From a checkpoint of a small transformer trained on Wikipedia.
Architecture: rotary positions, no biases in attention or MLP, untied embeddings.
MLP neurons of a small language model. Each row is named by its layer, matrix (gate and up: input weights; down: output weights) and neuron, and shows model dimensions 176-367. Each number is 128 + 24 x the weight over its row's rms, rounded and kept within 0 to 255. Numbers have three digits each. A neuron's up and down rows have the sign that makes its largest values positive.
After each neuron's rows, "fires on" lists the tokens most often at its 100 highest values on Wikipedia text that the model never trained on.

L6.gate402:135132150183122123134096125104140115137168126151157137130140126177094122177082087088104110096135183108147114138102156177136070145140127089107210103129110095140111143138152132154168112122094090125131129129153099140101157111107135114144159147088118155109139145160096144155137120157112128138080178142128131159114108135120133110103129129127152125132166109136134121178135160159085146153155149142079129138127135144159143113127128114133154112123112167127154131129140161138171104169157125093108188172143141125127109165157154145127099121118100164071125139101113153144150160132132155116
L6.up402:117129154187167122146127133125152148105102139174174121094139156135111150149115095085125107122124155148154135094114148125114094135129083098097163092113123135147083104099149099106124108130097135115133155102134121108093080139103138150108102120106142146135112146157120153130113158135091144108124131124096098147115107141125103109132132125103114128134114093139168126163150142170130107146162128113089151100119120150142151131151104125142127122145140122159151155133117184162160148168120099128102146143132144128123122118159152159137098146110126141127160154117175111112152162165149124126
L6.down402:100097172149137124130167088129113149123146147107151114092116104141123133095108127133068155140108088146146106122136188111132112136141129114145171128112161124121153112122163099145118132131132137166166115126098123105096093184115133129087124124089114159139098138146118120144089114137106129132145144128139150098112081146113119102107112080133121131174137108125138151100168130133080137117120145208127129134160158119130173103124096135142074194143156179164147115098133118116112162153136128132116148130111127149134148161095110154105119118104145093120119080130139131134149109164151127124
fires on: "-", "=", ".,", ",", " Country", "c"

L13.gate371:112089214150098116103138147151125170157162094126166137172111116116092173104159145158127114132091122143118119145109085169156177106132068122115131102157155138118140140117140114119133138103134149154124105146142121173128135167130139112139124163130119134127105182113126118136126154108100109108152175128129124152139163163156095149124147156133119121156104157063109100109138114105093130109109098089120184125137154114157160138096122129128121137125154152143088122132116112085079163125162133131122100115154153140093167122147158111129123121124122133125128128101168086102177125104115148135
L13.up371:139112136121169129159136151087112125151107120141093127119123114184124143130136114146096120112132078102095091124149148149148135141092134105091087121140149141136144121135099121117141131135153141146103136155091134139145151112115120088146146112128098080127117188134146128147119142105134098073102130080145167167138135137150142161143146163095150104117150109124066105105141114125168126169107116119102145095108118129191133133108071092129101105114133120096103172142116147117132132174125162126083080101155116101146121147177128149147172164083119132103127137104144102107069165160119148153
L13.down371:139119137086173106136161136133161148161142155125110133108097108142125065134131106139105111162111083117139115118131095112144146160127114130151127105124113075147094089152151154141105111132182136093150112167118134161144155136092134080113125167134085120118046185120123133129158127087091099122129156128129159120158090119092110124140174144147132131136174183135148146127136136121149167144149095137165131125158125116090099144140131121082169084127134099086166166165126124117152086105105136112147150092163132115113123129112122126143116123109131169131140129144121128100104118159106146149
fires on: " from", " through", " at", " into", " of", "at"

L18.gate348:105122116102109100113161127146073121160120151135130176143125100141119100146145117126112126118076139120145140118111082147120118106152130099177075145146141119153117125175103146116170111147162085106163088104117130142171114082132099137110143133139142104197100167148139168124148093069152098164145107124145145191144161140143114120180123115123129149152129111116156148181123191116102142122130104136130146115109115108166119125165113146100156153095117144169122105123093144133131135095120141110146111102133118117070135108145081117146101152136126141163077135136130126105178113130173113108
L18.up348:175121128132159127081155163109119131137101161155163174116124109112135109137098103104143109121098153127135104119121141135162142153075158142139075061127139140109144136132112136116160107103157150131125116127135101130114142135119124123144098117150119094173116137137118131123131094105117116125135136119130131143115156146127114133137139088169140159093130146163175114152091144116101128157140114130089106173147167112097144106123116132152180127103123132151134145151139116139117130092105114085094146149151151136147098137146105110118108096127086154128067134141085142144139137185150151154
L18.down348:137147117129133125118171172144129169110134134152144107147081163124126135102144113128085160127189141107109123114148119114187102122113124123135094092112125125121136095075152085144108128151168117133137116131097111147123103097139165136102094120161086139115073162128161125133170112054110077145101163160099125133124109141154142134106153117141125128132118162102101121103135106074132093132151119106174116108118128147095143102121132112098098102097110109103129144121131083090125175170110130133084121128124110119091132142097127146110108114133129125134144151153108143161144141112108121126
fires on: " "

L13.gate1036:163115110120077142082137098144121101159148179112125146155132130116136130152098123107140148103111123117134118118143099079128144132129107162161128144140095144110134167130112118127158156114093137132119122121145169157116159105110127129105140101157118122082109136145159141181145095061167096134113152134092111113169139098116133137118129119140124118131145138131173108164113123086117124067152133115100120119119154122123125098175108121138124152144128112161158096164131098139083142124127116098139093132161180127115114135174175135099119111141111155115078151072153093151135119088130107133
L13.up1036:142146148147095136134103160085117140093100124072166152139149163108148072146131150075077084110127092108152118114153119120093118085158087149135091115158135146119130172135116107105123140110145154132130162087158125142138155108154147124102134128120103176125150167182101129127138116136138095106185122116139100149164134080154114065136115166115137132102129118100103174112100140139097123122141129120127144129098109162097126095108137122134097112148125149132152122120124124147104074114134117138143118096186102124084125161154120118130107121093138136162171144120116183118146117112109144113
L13.down1036:100107043163097120145144151115109154150145130107143137181102119125110127100137102150133171148105113138071136162141146122051130093099158115146141151085136134088103123112149117113138125136104142124109126127117149109074115123131138131142106150121017139167124125151098128156161152187181126094145136111118119125168109107115116089119132104129145122131137143112099146090125113100132170133150133115138124156165121148119140132101106110128117125103103179130117124095126153137134158158120130120138123094175162105117168125131122119054153101115118104125151132094090151130129134147097132134
fires on: " the", " The", "0", "9"

L6.gate651:166101151135168163120129165125171149125115135106099101145106125100146128120127150149147131145075143164121115110140134108089111133128106122148135115154105122137186112110081139086147132109122134166067154146154133172149137089088134134124157155141098118151142101132115084135077176086133120144112145121143103115113126112090192124138150164169147126128117160173140092093183103102145136142179121159124133137107109122145115124154109129162123106098137106187146133139112124076087158168170111125159152132107106144131127118082113135149135127160096139100149136141122146118117120130111110111
L6.up651:155166111096153164115126111121170113151141064103127104096141144157086122153124163106136153123108114111104132123147140114120083110147103084149136098091110121110130110143120101132157106101120152124071106133147115115148163143121131131168094118128151088128120121137140154091140130091081149077110154099147127138119120096098141172127160158135147163130102185146100111119133114107171143141160103159150146112144130104102131105180120117124170123118127098176134131123090118126116133110110089130142138141155140204176193124126132121156111103098125139093155136121107152091133149132117116139
L6.down651:118091127085113120103134094087139130135146093125114129144143132124144127118161143112121171129112098137136122086155116148120090106118123099132130088130142112143111135151144166151119062117187165104083136160094121122120136153117097145149131138107120113114027115100128133130129126074099108132128145118151130109142152150109157135135158115096138126127165162161147163136190127136080134114158136128116120112121119091106122133131118143077101135125125119108118127155121132136121128129125112119112127148166130147138156107113129103141132125135140116113166111083133136121126126137133178158
fires on: " with", " of", "known", " from", "re", "l"

L18.gate248:088157133121107145101152118118124143122104142129119139149118134122108142129106117113161116131123158132114149145096125115160106151125051126141106139136160172115136135066109165131142139118130144135169106096147124112124145126179162095152114121122119182147159125106164144133099123111067138179145124094138077134127146137104099159183103120138111116095144129162120157123116149115144140111123084088093105126070095161151122135151116141167111143131131105070106148122128121137158150116079131180156159152142172102141109138093099115081179148086114145132125084073136111109141098113150135128
L18.up248:131133163079112102135111119110117113121157156088129125129135122126161143153130095133140169136076140124125130097153172136130092177119101128158142132095130125132123148150150129119122158143100164124165107145157164079111117151099140144128173144161075117165130106159138106142117140110100113121163130107139131088137128159125113147144126151129137131133102128137124151122095148142138140113130135138123126183153087128116091153171111130173138142089088156100146127147085075109092117140108117125151146134096159136114093097153108131165119154111089126116098115120130165118138184111136125141
L18.down248:130123137116143099142154123163129139111100164069146099097166118137110143117136142119143122123150139141135155122138112154138118112167174092149114117073115176130155107094126160129133091131189142092127115124133158091101097119154144123069078149119096167154124130137125147105120116141158160140091178160130120118097156150137114112133169126134150115124068177125120107117145121132175110146121129114117119107152094140108092145105107111102097101098133123134136142097120123096119121162099135121094123143136103199129054203146133144130140124066132097149117125119093116159113151111115170133
fires on: " ", " ("

L18.gate979:100164115132163185107101149123149128110072124097118124149100125130134144139116121112142129149126086169106116130134109144155129126072143158141109114070141134129187154145140141151146135126129087094145117128153084115118158083129137171137126158085181151150097142155092098113139129121142138155117138118116141155118176128098107139114107139134132148143121109160105134131163147103139137136146143120145136088177122109117119144105122130150130116123089138107143111110069159156163124127138135112131167129113132145126129099118087067093125116147144131090137144160103150144145105169095212122
L18.up979:133071153135147096147118135114118142104152130109120094121135110122126125104105114137081135172094128097125115130158123131116169091058077133133100144145137196163138137167169111144118117090154166089102117109143111072132124149152124136114146124116150118125120131096091169066190128097120129111123137133136151123156118141111108131141117107138136137116092128108139110129152137169135161128141110149102151147165121131145124144077114157128145119142061126120070062104114134120101104095118151122106126135130106143113130096161120121170123090100150127116124117127116124088139139179162140099
L18.down979:140092126130114255115121091135111142126118118125133125152130112123117119140120143120109118146113105176110173121097114127150142058111081097114115136116142157122127106151133104129100099126114163088131141087118110115144117104157092105138139109157167125131120127109116162153107156000090132116126115101113114147157139152118137113137119160166145111134120131148126120118151142135122130098100138126138123174165145173130136125127088120140138136148128113162135134044129154148100154146109139146119166100108139196134158149121127143139131098101136103126139121102123120107115119157154233124
fires on: " |", "|", "–", " d", " "

L18.gate803:178122105132108101116109148089150122098087117114122085152158120128154124121131101088134161101130139132114137167122125161124140106111167137122107131088180103138139112123091166116149127125073174147108137132160103137132096121134134170102107125083158140108136156149131146141173142112136102146110114159101165165150135077144106064138146083116122142146121165119126128125139215107119096190159078137110170113129145173127117124116122131153169168117126136148136134177140132184144179117136153148137123125120116140123128118167137175163120155106146127130130128141125131128130125156127145149
L18.up803:157146159126163124141155153140135114119125132122126132147110162117142145113135093099170108149123162175118156115128114126122111128083168170123106107145119136094086121144134152135142169168109171141116112165125147106153147115179114168156119125085148166072129138118130116131180091124143131115135103125140151148141115125103120099110114119150084110113150151102129070150125159121048107125134154104113099120159173161102140178179083125128158174144128111141145107110131142118089116142111112128144166099100131161126147110173127154183147192159118084143131157154122165162123113077148152114
L18.down803:166132146160184149134181118121125103118106116160123121095128128178147124117141110147159153130158124100109089146148170128155147122104104139140117141101142119129111109100145137129116089106193126124151129143137114139095124152171183145120105100173069099157045164149126121170098096135144102128136148167152155142136114120152158150151122138157135145109091136166131102161167126129091124116174121106109084081102131116140125107136109109160142136149122129176139140099105129091161165145116127175152117125154112165110178100127154088128114132100108072137130108176144114157127154129103146122
fires on: " ", "–", " $", " ("

L16.gate1023:128143134154144107122095138155187168116145123094091119138152091138123154129141124140102147114179123118128123107153136150139144146142154167110094102161155193153127141077109109135132155116154108135125157150149137087098121165123145135130090052129173131141130131136149141142144116128150110155116147082162116112132116157160099125112121175131113116126141185129110117155106148179104179092120133156140138146093160139113125094156133135172090096091159122146195139110161136125124135119147157097130097090155132127144089130112137088080114120158116122121156138101155147141113117140140169124
L16.up1023:147135098093200098144138131156076143135115113121123140128106144125149130106160136122131148121136131143118106175106150136112134115127144090103091143133120120128189134112097143175126150144109116123139105125141151155126113149094115140097095114119155105150130150122104109097132151104138131126082122116128085135105097112143096137086169117162116119115148112095105131153088139124146126092093109154140114098138162123154154126130079116125109130104115114134082140091122150124140131087144134101110100104134134138157165114118136142091120166146152116134145106125150121150077127085151162097
L16.down1023:107150134165144177163111165129093092109130146123146124114129149107147167106145139146128140105112142108142123122117125162183135155187120123138126069122114145153106169139125120148131184086164106125105118120132181130139125149098157124124108120118120156120159110133115119154133127101146079105158102064130124117103160112127147126125171156151138116106140125173124114121109138127141129118116140107125181100122141156182130124126139122116185087092134107123139117131142107166115160121143151152136128124137119169119114137108115103089170112150150144131165116114104149142126102165109149122
fires on: " |", " (", " of", " a", ")", "%"

L18.gate1126:095162117141127082074091148110124108140154126105164149124107138110119100191107129121135126145132141136139076120153148122134156095139167164157118112126115149114146091110122085114100129103102100127135151118165174158105115140083112142129145095118101151115131144137098127131120088182091137151156092137103098143179115140073090096117098088084152100148129067125108168150103101162146110134106131124119110136118129115158165100148116101119153105122110123108156097097170101122125129147143125128177135103114125122094121087103135165121148117090087088123141104128148127119096124090121160129
L18.up1126:134113147154147155124134094165163093111162112100116136133156136133145130121134136100111113131147113140122092110137144122124130064160135156136104148096091150129143081114148109110133171141102111154150126111139171117135049107122131128130120085103142110140149127101117145140117145101139154096142094156137157121180127155146102149131133121079136088149126093130130143154126159119096148127126089160123084134103155085141128141120112099174131147102138147111166094137147107160135164134133162127123126125137092114141096144103146150107124110122130080125117181097145137138115178122159150106
L18.down1126:105073091164102090127141173123124139127170139106139122117140130126158126159132136102104073126147119155141088129128118119122113097146117140114146141150148137150121078158122140160152130129255122119139149129144114123145112110127141165092115148114036143110100130104145148094176151000124142145120128134119121102129122136154123148136148131129091152102094150127120118109123151132118118131115136121103115136158099154134145069141157135139123114162114109131133137065097149150128151106157135157110119149125142162102139125128121113154164159153129115128127129137119149146086132163091101122
fires on: "8", "9", "1", "2", "7", "3"

L13.gate919:123096151120104143167131100114083189140146149111103097100171114164113105143106087140146125135144123086147174122139106163152161153156098114149127138163115110148092111123158147112142125133107123153117145136162170115115100119152127166151162147083192145127107105137136096127143123159096116144169137122133100094141123166103115151112130158148090117130116116154144154173165137115139119096129152140118133136118151104086100112086125152134093155155079087154081153121160083129143133121092082149100162137119119186089100139140156107114087091162117134096141134089126138086117149186143132101
L13.up919:124137159132101110083138107080146154136115126093114116099167143141116178117102109138148180175131106156141099131150137106111121147098102117118097082125117116133143115134130065108102127157117090152140154173109115145126126178116138100139175112108123092167094103125138109158101136106130120201113145166117125139092180106108153142085129106135114125109111107122133175093162146113128148102105137124143144139096198193144114088123089076134153156171100140169092150074130170109092155146131135123070154130155138098121111086123097114166100139137090104132100103110178132130106118094153161109
L13.down919:094143144168132136124160126134086113137161121114096086137132139114141107121119095114149149142105105141102111124087166147086129118144144108092158086116111145147111152112171142121104110119090147136141204110137172108161139122137115121103118158162144101131136118136152156122095113021150127167127147142153118087125119108132108149117134100100157170121143163103110136118179121107147118131105118148120160076122085132171138124128091139104185115141169111117110072139153118140146117142126134106150062110101127091137089170104100165132137151142123144141126138122135143155124126127114126142
fires on: " \"", "—", ","

L14.gate797:079112130130146119134100173137135144140121120153102139145128134175163139147091108145180184153124142136156126150156140123108084100182132128187120150134141091133182101156134138133116147120097131112137130135094104159129130055109167146106085093110113121104147137110154131107085136134135154088113153132099149126087116146116169144147101152122135110122126151105143080131166146143167115142118074128160129126082153111145124125184103109126133115126126138127141116187108114142128164123138140184179128154093148093118158096116145147134107178101165124140147148129114122136095134142163162102
L14.up797:149143139145139107112117145111100148075110067133116117080161095150153113104160120151113166115141120110125136150108114094141115155156129066104156121137150155109151129086130118146091106102130120141159144119148151151181120159175103150177125153148144118129147142140181087119145105132130109107109133152134162126130125133152139180122090080079113155137126134184139094155103161101085105158127139126125105118095061130131100118164072113084099147120155116090120146138110126155138077106132128158112131099124143158106152108105116142173137151094109121131141152166106107088150105102128115141
L14.down797:115087129115158105113133146158128091100128122155147141107110099139120112133100103140126146185127133093115158134150149133132115112139122127114146112102128161147173127101163143093102152100129134101161147143111152110134148131122135097151149159099144110133118154111127128156175155073060117104153128152105127121133133184118127187127111077128111127137192153138175154169132113104124098089129182114123089114113086108092110127137074150101107167149136158106138094144116123159154118157137130108144114129100118113121155119117145106151137082128084151164166111148099147123131103103124077118
fires on: " until", " from", " since", " of", " Since", "Since"

L18.gate804:143130147137164113107115148127139133127129134136175147132148125154158145132161111125139111147180145131106129148139139088121132104138106160080125139097153105158160109142121112104114128107093124154148157143137147108126144133140117137134137102129196126132149111125097118091099141166127134162146111137099121120105132170138159195136110123136127152129160112118133161132157132150078107093126152118109125180169121111139092123111137088082137123109137100142134118081122053106117139100141098105169096098194123118120090125080119099082084111126105133137136107138144123173162109102091146155
L18.up804:118117154108128106138157093120105109159104096084126160133094137111143192089115181109117119158144081153139105147114128130153136093105100171111157144112120108112128109141098120125157095132154096135137110144124140134101093151108154133093146165149163147124147101117150114125159125114134069108131136095104124149163121179123154143158176153119114123086126139133106143171169149126108094141107096134073119109167097116152127136096153129143145091133182125120113105120111159136112146142202128126145088076184119140115123137092125110100127144120093127148160169119118108163129141143130150117
L18.down804:140080114074082205121125138142108091129110119120134108161140116118121093130104147137143109116115164142087123107112127151127114100137098163107122132101123126112143094110171128151163153125154125114128101137103099123117171134120146135123153108111185169121157111137155170122110139000126165118116158097115148125147119113145138143120130124119155121129112114131109141134138166120149079135111108197110173120148141120157088113123139114097174142137119088119122129033084132164132114125131097113124136139105112179134163122083094117148093122144141165139137160141139155116143127179108129139
fires on: " |", "|", ";", " ", ":", " West"

L16.gate167:125125121116122130205152121135112111125126141117149137124152114139161156109114130108151130169166101106121152100111107114065125131153107118137160128161100153121134120113122094117139104134088115094127116145152124089172144172122123118111157131096130083158124131157108128113092128115137129093121108149121155108139159096123126097132144112126124128117091109133094101104170083083136122121103122100149145154103157098160176124087111126150145131124102154165117201181105073112151191140113120134121124104120121159145142112109126140106129113139148133117114102115184127138102115153107155101
L16.up167:165125151119077162122075112150142121140116130069115131128101140133107093136108100120149107143168134170161111101108084175111116092123150118145126097143105104141141132114154136156103088138146127126093118164145141129164112127139087125156110113131138164165153127134149126149077105130108102148102124140148150098108138115126099128136105151141138110134143119130131123104125120123135135088109187153153149130158084149119104109091118157132127134117122130158068107115128131112123105132160108184120115125119145155128115122113126141118107134166152167108156148134140172137144141089161096075
L16.down167:139142139153123152103107079113116077180116080103130175110141126104151114146134151095100132100138097137103091153134165173109086095087164167079113084180109134160140185121127126122117136120159153135170147085114116148154106148110091119118122154135169118127126126129134110094115085086128163113130133100111139098108121110165125103147151123155138143160137146140101154115132141119161133200126141111148141121095137146084141102104124131098171113111138113154122151164102143128112166121128139109102151148147144135088089130128142145109153151150130122122161139092143130142121154117124145142
fires on: " \"", "\n\n", "—", "\n"

L18.gate94:137129126103131098154133134135128130122140117121170131137113117141146128164135152128120101115118134150140095097151080131153122173121131139124098103134165143133142155152124135128129153104084115124152110131143119096115091138107136128121114107131145109115139184139114109102095113077103104137126114135108137141088133067148154139141148097121072126128160192086124176146130163093114120132144148119160148128106162121118164086095173154139124101136129156180120141123138113107129112167073128088135116144160105084145119106116126127112123175101109136094087127109130130107096143101147131135
L18.up94:139089144138148129108146112165129152134084113175123123140157188144098111131171109114116137105095151099105119099090124143152164165141144154088104118172089130149183056104160146150124142134145143098164148161152094135110110182133118086091089106155122143176127119109106144113117104109092137131121114153128150138145157125141086141178132122123126112084140142134110117147058182132091129112186081133136071183128132088122129119054129139125081116122125152139125120124179124116150108112124144098143111114130095122129138129164101133150138127144150127190090151115106146135166143125153104150
L18.down94:138119161150148159133109146120114146132137081101113106115084151133141123104130110171118139130166112121134132102151159127146153139118201177151111136175086168128140106148117104117118120167161141132114158137128137179123164110129098087124121105145139119125095148135151107089138127115137158154154153107113151130160122085150166133142153136140137100149109139093119118145094126123122103144064162160188146073130154144136129152098097104140145143094102115147119118146145119118152162154094157111111129105106144121120098110134136118105131130140106114121133136117125125166168142161118163177
fires on: " ", " (", "–"

L13.gate516:140148126163102170122108117102111147113108165115120116057099084120114133158146121142134125101125145116152172123148131161144134120134109139127130107119161159136132156124113163117114124107089116097130134116108153133112143086138166169128118126132126129167099122110109144137094115150082122146146063159120117113091138117116149091097120162155138162137084163137082079099134110114133152159133146146126135143127090116126126150109147109126120090106120112128176155118116180148122159087119137126140093161134140159114126092114132092154171111147129102097127158129123138131109133140145110136
L13.up516:149084144127149155114116096138090110120107141141107088111101125128124080114176094115137122144119121128139124071099122143115128160132114094121149088124125119101145114139189131117117122117221139135142142120133105127165209105138110151139127133152115121112135102119164104083147152147155110117118132152113143120086142114103132117150125132132140130069084145162084131137072140158133109139104166114099127160109161105121132141114113169155162130122106120081165123152114127141122120109163112105139142145140110143094075104122156104102114119142144131130178133139143099158142122150136162168
L13.down516:127139136127098147075157136133116142090099127111133111142139090161141112130100111140154113160113103144121137136142144138084175109145141151120146098115113187165139077160184103124110150123214154091128120152112164131108173136116163107115159127136063150129143157133113163104131120135158102107097099127155119129132113086113155117153136136142137130132136107143125105139092112111107086140116124146072122145112110112110124145125129129093126127096111146109161111150140124089140126109110126072124140146132105103096112115153118141129126162124122096137143128091130146129158099184112146140
fires on: " "

L18.gate1116:120107194142140122131140128174095085155151121104129133135125130100111131141112147141126174118162075133127121126123099098136099197112113098123110124143098142120158125097140102102104130138128139153132143135164104119162115140142114119148156128145137132179117083121159148102172148129207120123171129108154124115115166113136097076129110138103114105132171111143148114133104137142102142123079123151094116113130142114117114142137129129149132123124141118107131119101133110159122070129151124115082122125162122138148089102096117132103098136125129095155112147140087100163071135158185145142
L18.up1116:130130121130109106130147088159088105165122110140109090107164142135110161130134152131110097114128103160114140164156143118122136119155178131111153127147117142134120141116146100136140073102142127122110120119116128143144118142130138091146119125069113098134123087158147103165129132150127106090112133109131096104133105093124150098121126143144140152111150136136162135092109103165145081111091145109084151130127125096134110099116121184156106093156164121113099119109127120103172106154125121098131151089094121107108167126120162176122127121133154139102136170177122133144125103174143137129
L18.down1116:134134092141109193131153153190129085101162122105140129162154131143127129164151147139095161130170120145134144164128099141143099138136130168118186159087176139132143112115141104136148157135089128111124122122098140131119108146157158160103124127096162100101098126105146129153090121095137133121109151116105128087157088143088179121120100144159164125115157135113099129149152124127175109128134152135111157147132165095138149141135132098132166141138117153177098137044165111124108134128093115126091127124125161097113138185130131102120117073126116116082142118114094140159127132100159117139
fires on: ".", " ", ".,", "|"

L6.gate621:137141124135116086121111109175103088145119123103119106113115130154099168137130129146166111135114158124079122119145121137155155134114126138113146096121149115118148107085130132141113059139121090148109146069089140132104117186128104199114150116107119169139138123155154145150142141161090160126123105120118160142104160099102115141122110107115119109137132102114078102142120154123146176122119105104166157117164120118105148127107112131095144145135138125141146111109177141141123109118146167144126143137138133096140103127134085112101154150135111138160110137153136138092089129088146114159
L6.up621:121129070115128176161150112136116163113139163163119085131127115100069136102143121067110143135101069123111125141147131183176149130150149122122112098150059081117176099163125149082144122106125097119129136056118159159122149171139129101091114128124092101131120144134134149142132134091101123098112119132146113118149114132140146072112106124146115143139150122149074129116120133112141150124135126118085124090135088135147103124125179123115125133124126135141180167130085118122126173117106147115101176119136119105153134177113164130102150146111120126117116123094143136096143109143134133147
L6.down621:179128126142138149118140137120133123106132137190158105155154153136131161139142068081142121145122132129121112130097175131163149141112153149150140149148129107104122106103098157113131095119124127112098139112139187102147110167130100114137105122125077129127138147124122104115158141104097086125171080114112127157097120104127154079147124104138144154105149102115136156121099139142115167191119160095115132123117097102146094109119152075135125162140124122174129145150127119091143152134131175110103185085118123131167125102126142128065124151046166144134103109117090143077115122135081143147
fires on: " as", " '", "==\n\n", " anti"

L13.gate262:155114112112152112114108092146153135143140105100106119119132085119167097158089120164098150127130153130159125146130161144126085177113103151134148122086159117098125107138122106126105174135153161154130138101141127114115138164101140126115122124134130133139104137127118151130114107139143105113109122128093123100105124112103136134157125130158139142092103104097122035119123140131114104110139156169112136127116162128145102140150173163163096105128138119084099129143161142095120112129118117107122166145097130058156130150135132125122116104120078123130164085108105140072106125109113119127
L13.up262:179141126177136119129139108096110165137162114123134126160129116157112160114118116111107144124119094149113162092121157121162128106100167144141150144123102107066105158148157141114091121135100137164129163149113162118122116154168144143128112142135181113138143144128103141122148098102125110140181134137120136076111159125109139131132080148093100099115144119120115115105113115154096195102154092107105127080120128126132114145118127134124148080106119151073117122167118155156097101143121130124122135125115094102143145137095147101152163116125106127109126157127172124126103146122129167089
L13.down262:084117114127111190136172090118170140110144071131090122150105113141108142138135099105182063157134122141145128141131153144130167118211135135120160099154121129098117101134148107140165107111121103123130144101176134140117111132128114136128143107159124173163078111131149130117108097049118146146152112113156133132162107160126136152143142127105137144135139112145125138108120100082107046110117115121129124115104129136119140084107106121092126129169118134117115116091115096110092090094148150118096133155144140112116111124128106142094096150155153127133096104130135159150151103118104103146
fires on: ",", "2", "3", "5"

L14.gate669:159094081111156089149104185135103103145160120080145130136129143141140104138131157137136122173127167151092154076112117130129115112125137175113128149104136160139158109108124136100102121102131183150106128165131130153130112141181126123141161086125149121121173158106153066092128065129086097129141105102157100136134170120130155072152151109125167151119130133119098187119112105122127149084137155126107117161082140126160092081087118122111137143114130126168166092128088120125165127092151098129114168150161149136082148139095126094119159135135131113093117131129123131124107103098110132142
L14.up669:127101173138131103095113109104097109129119166148118091161129160158148182142155123112108133101141121120138097117141170127126161122114105114158143091125138098123102125121112097126176126108166088146129157106105124113126125148132130154128110115156107122145120147124095127148148147151111145112148088109148049086109127120100134134142128132088148157126106167115139132136189105127123123194087102122146143163108153123112111132160100099131125113135082145151130105116155111135180158128104110102101142124109174136158128128172127171160139141134150055127118114116134107162189129144115172157
L14.down669:152148123136122116104135149131128163132111149066087103090160126154168122114147143100089129165111153159158113103134140130111129149113141169132140127136129141163144138116149136121108111143154158144138117168141101100105134179108167154112147170158127106115087147115154092141116144112127106111140109158174119174127128086090150149126135147094121120140110120124153102104123122119117078166129128162122119144147148107118106130128155157088123108089166076147153092088142134118167130130165128089160154145121156114163141151120137163144145129126144078121115111134138113114124081124130133128
fires on: " ", "–"

L13.gate64:162118154131125118103106133131114139125103145139124145135138131154100103107149103163168106113118148092078166107177156139140109123077123093127166086136126153154125093131151117153136137148133115166109121186130087105146142087125112180141143128119142135189154149110119123117130111134130142125068165128140135140106194097092132105115092156136169120094097137190133155156127163134133157142111146175108136138139130115171119072153152098114185105154184121154080153127113137140106084125100153142091133167140151164112102119116135080123141136083108118108099148128131154120120129152133151104
L13.up64:132144152116141114128121099101077110121103150127116092157100123125102118132124104116125142178149162094097122107156098137128147107173124084128115148089167171114127096118147132144139146137120106108154117154146112095121134117130151182095139173128085117129102142147108126137118145124130135116129144106107125151123147112118125144106110132122141129167079149106076124115105175114123119137121150135133161148136158157141119110142155127130135095126115121136094102130112110182114126135121140125132110133095087089112129095136156099129114166098099111089084114123129135146142112161129114104
L13.down64:154128163128092155100114152153137173147125165126125127128116107097139094162095152138150156161118099189121150139117141127115144138133131114115150105134188154142153128146158155142134145147210164132146116171127156120159174147140103148126144099137122126136129171161113147113126119111141125087141089091187133131108126138140105162102173104113128145144131092132160122143126090129139085172163111142138132152091142143124166149136105163148140094115127100157159130132128108095149127125124147127118133154125134092150146146148090118154143143157181110121088144169138142103118134140078140138
fires on: " ", " first", " second", " First", "st"

L13.gate610:162160109151066081116140130100114114077116182130115125132105089138084128142131144128117137172098138144139139136093172128163161159095113117156174088136127128144112125110153112120119103131155160115128148115166130064144161142095104102163096141102108101153132150093132103122147093164124103124165150082132127113115151157170103110130123124129126107118146117129127154118101169126090096170140091140093123100151152124128139132099085090134161159116123130102109184152129122106111167084113129106096123174130137174174134133136084110143141133096079120133092113122061116137132082160143120156
L13.up610:126143115165122158159120110093127114141117108096119179098125099165100112131116094159093151158175135144126143149120094126164117143170093117134165118157107133121105121068169094165097113179179122130122138120122090081141095121111140127158125133123111162112155101133068114136167115176157093142100122092156136097130096133119146129157141104147130071113168093162165154137104154178131089132091155116114064091122150146132104134149115151096163161136105128111125122143175141116108112136199139120131100125116119184072069096117129126133091122162137123156104133143128140095159136104110153162
L13.down610:165072145107119085130124117118179144115142169138105076138120098117145095143130143154118108130111112130131151116112144117083147135142150144169151152106180161139107141149156132124178128089082150130129137131121111139114123130093117147134143157103076155135122100134108138142139178022141093108124121137126123140093126154130161082130149143128132148133115104147090152110130117114136124127135118165135155153169135134155162163149101166123082137152125143180132123111111106076141120150093114106145137114100122127150147155103117097130136158112130111122145124122126137117141171145123091133
fires on: " (", ",", " F", ".", " |", ".,"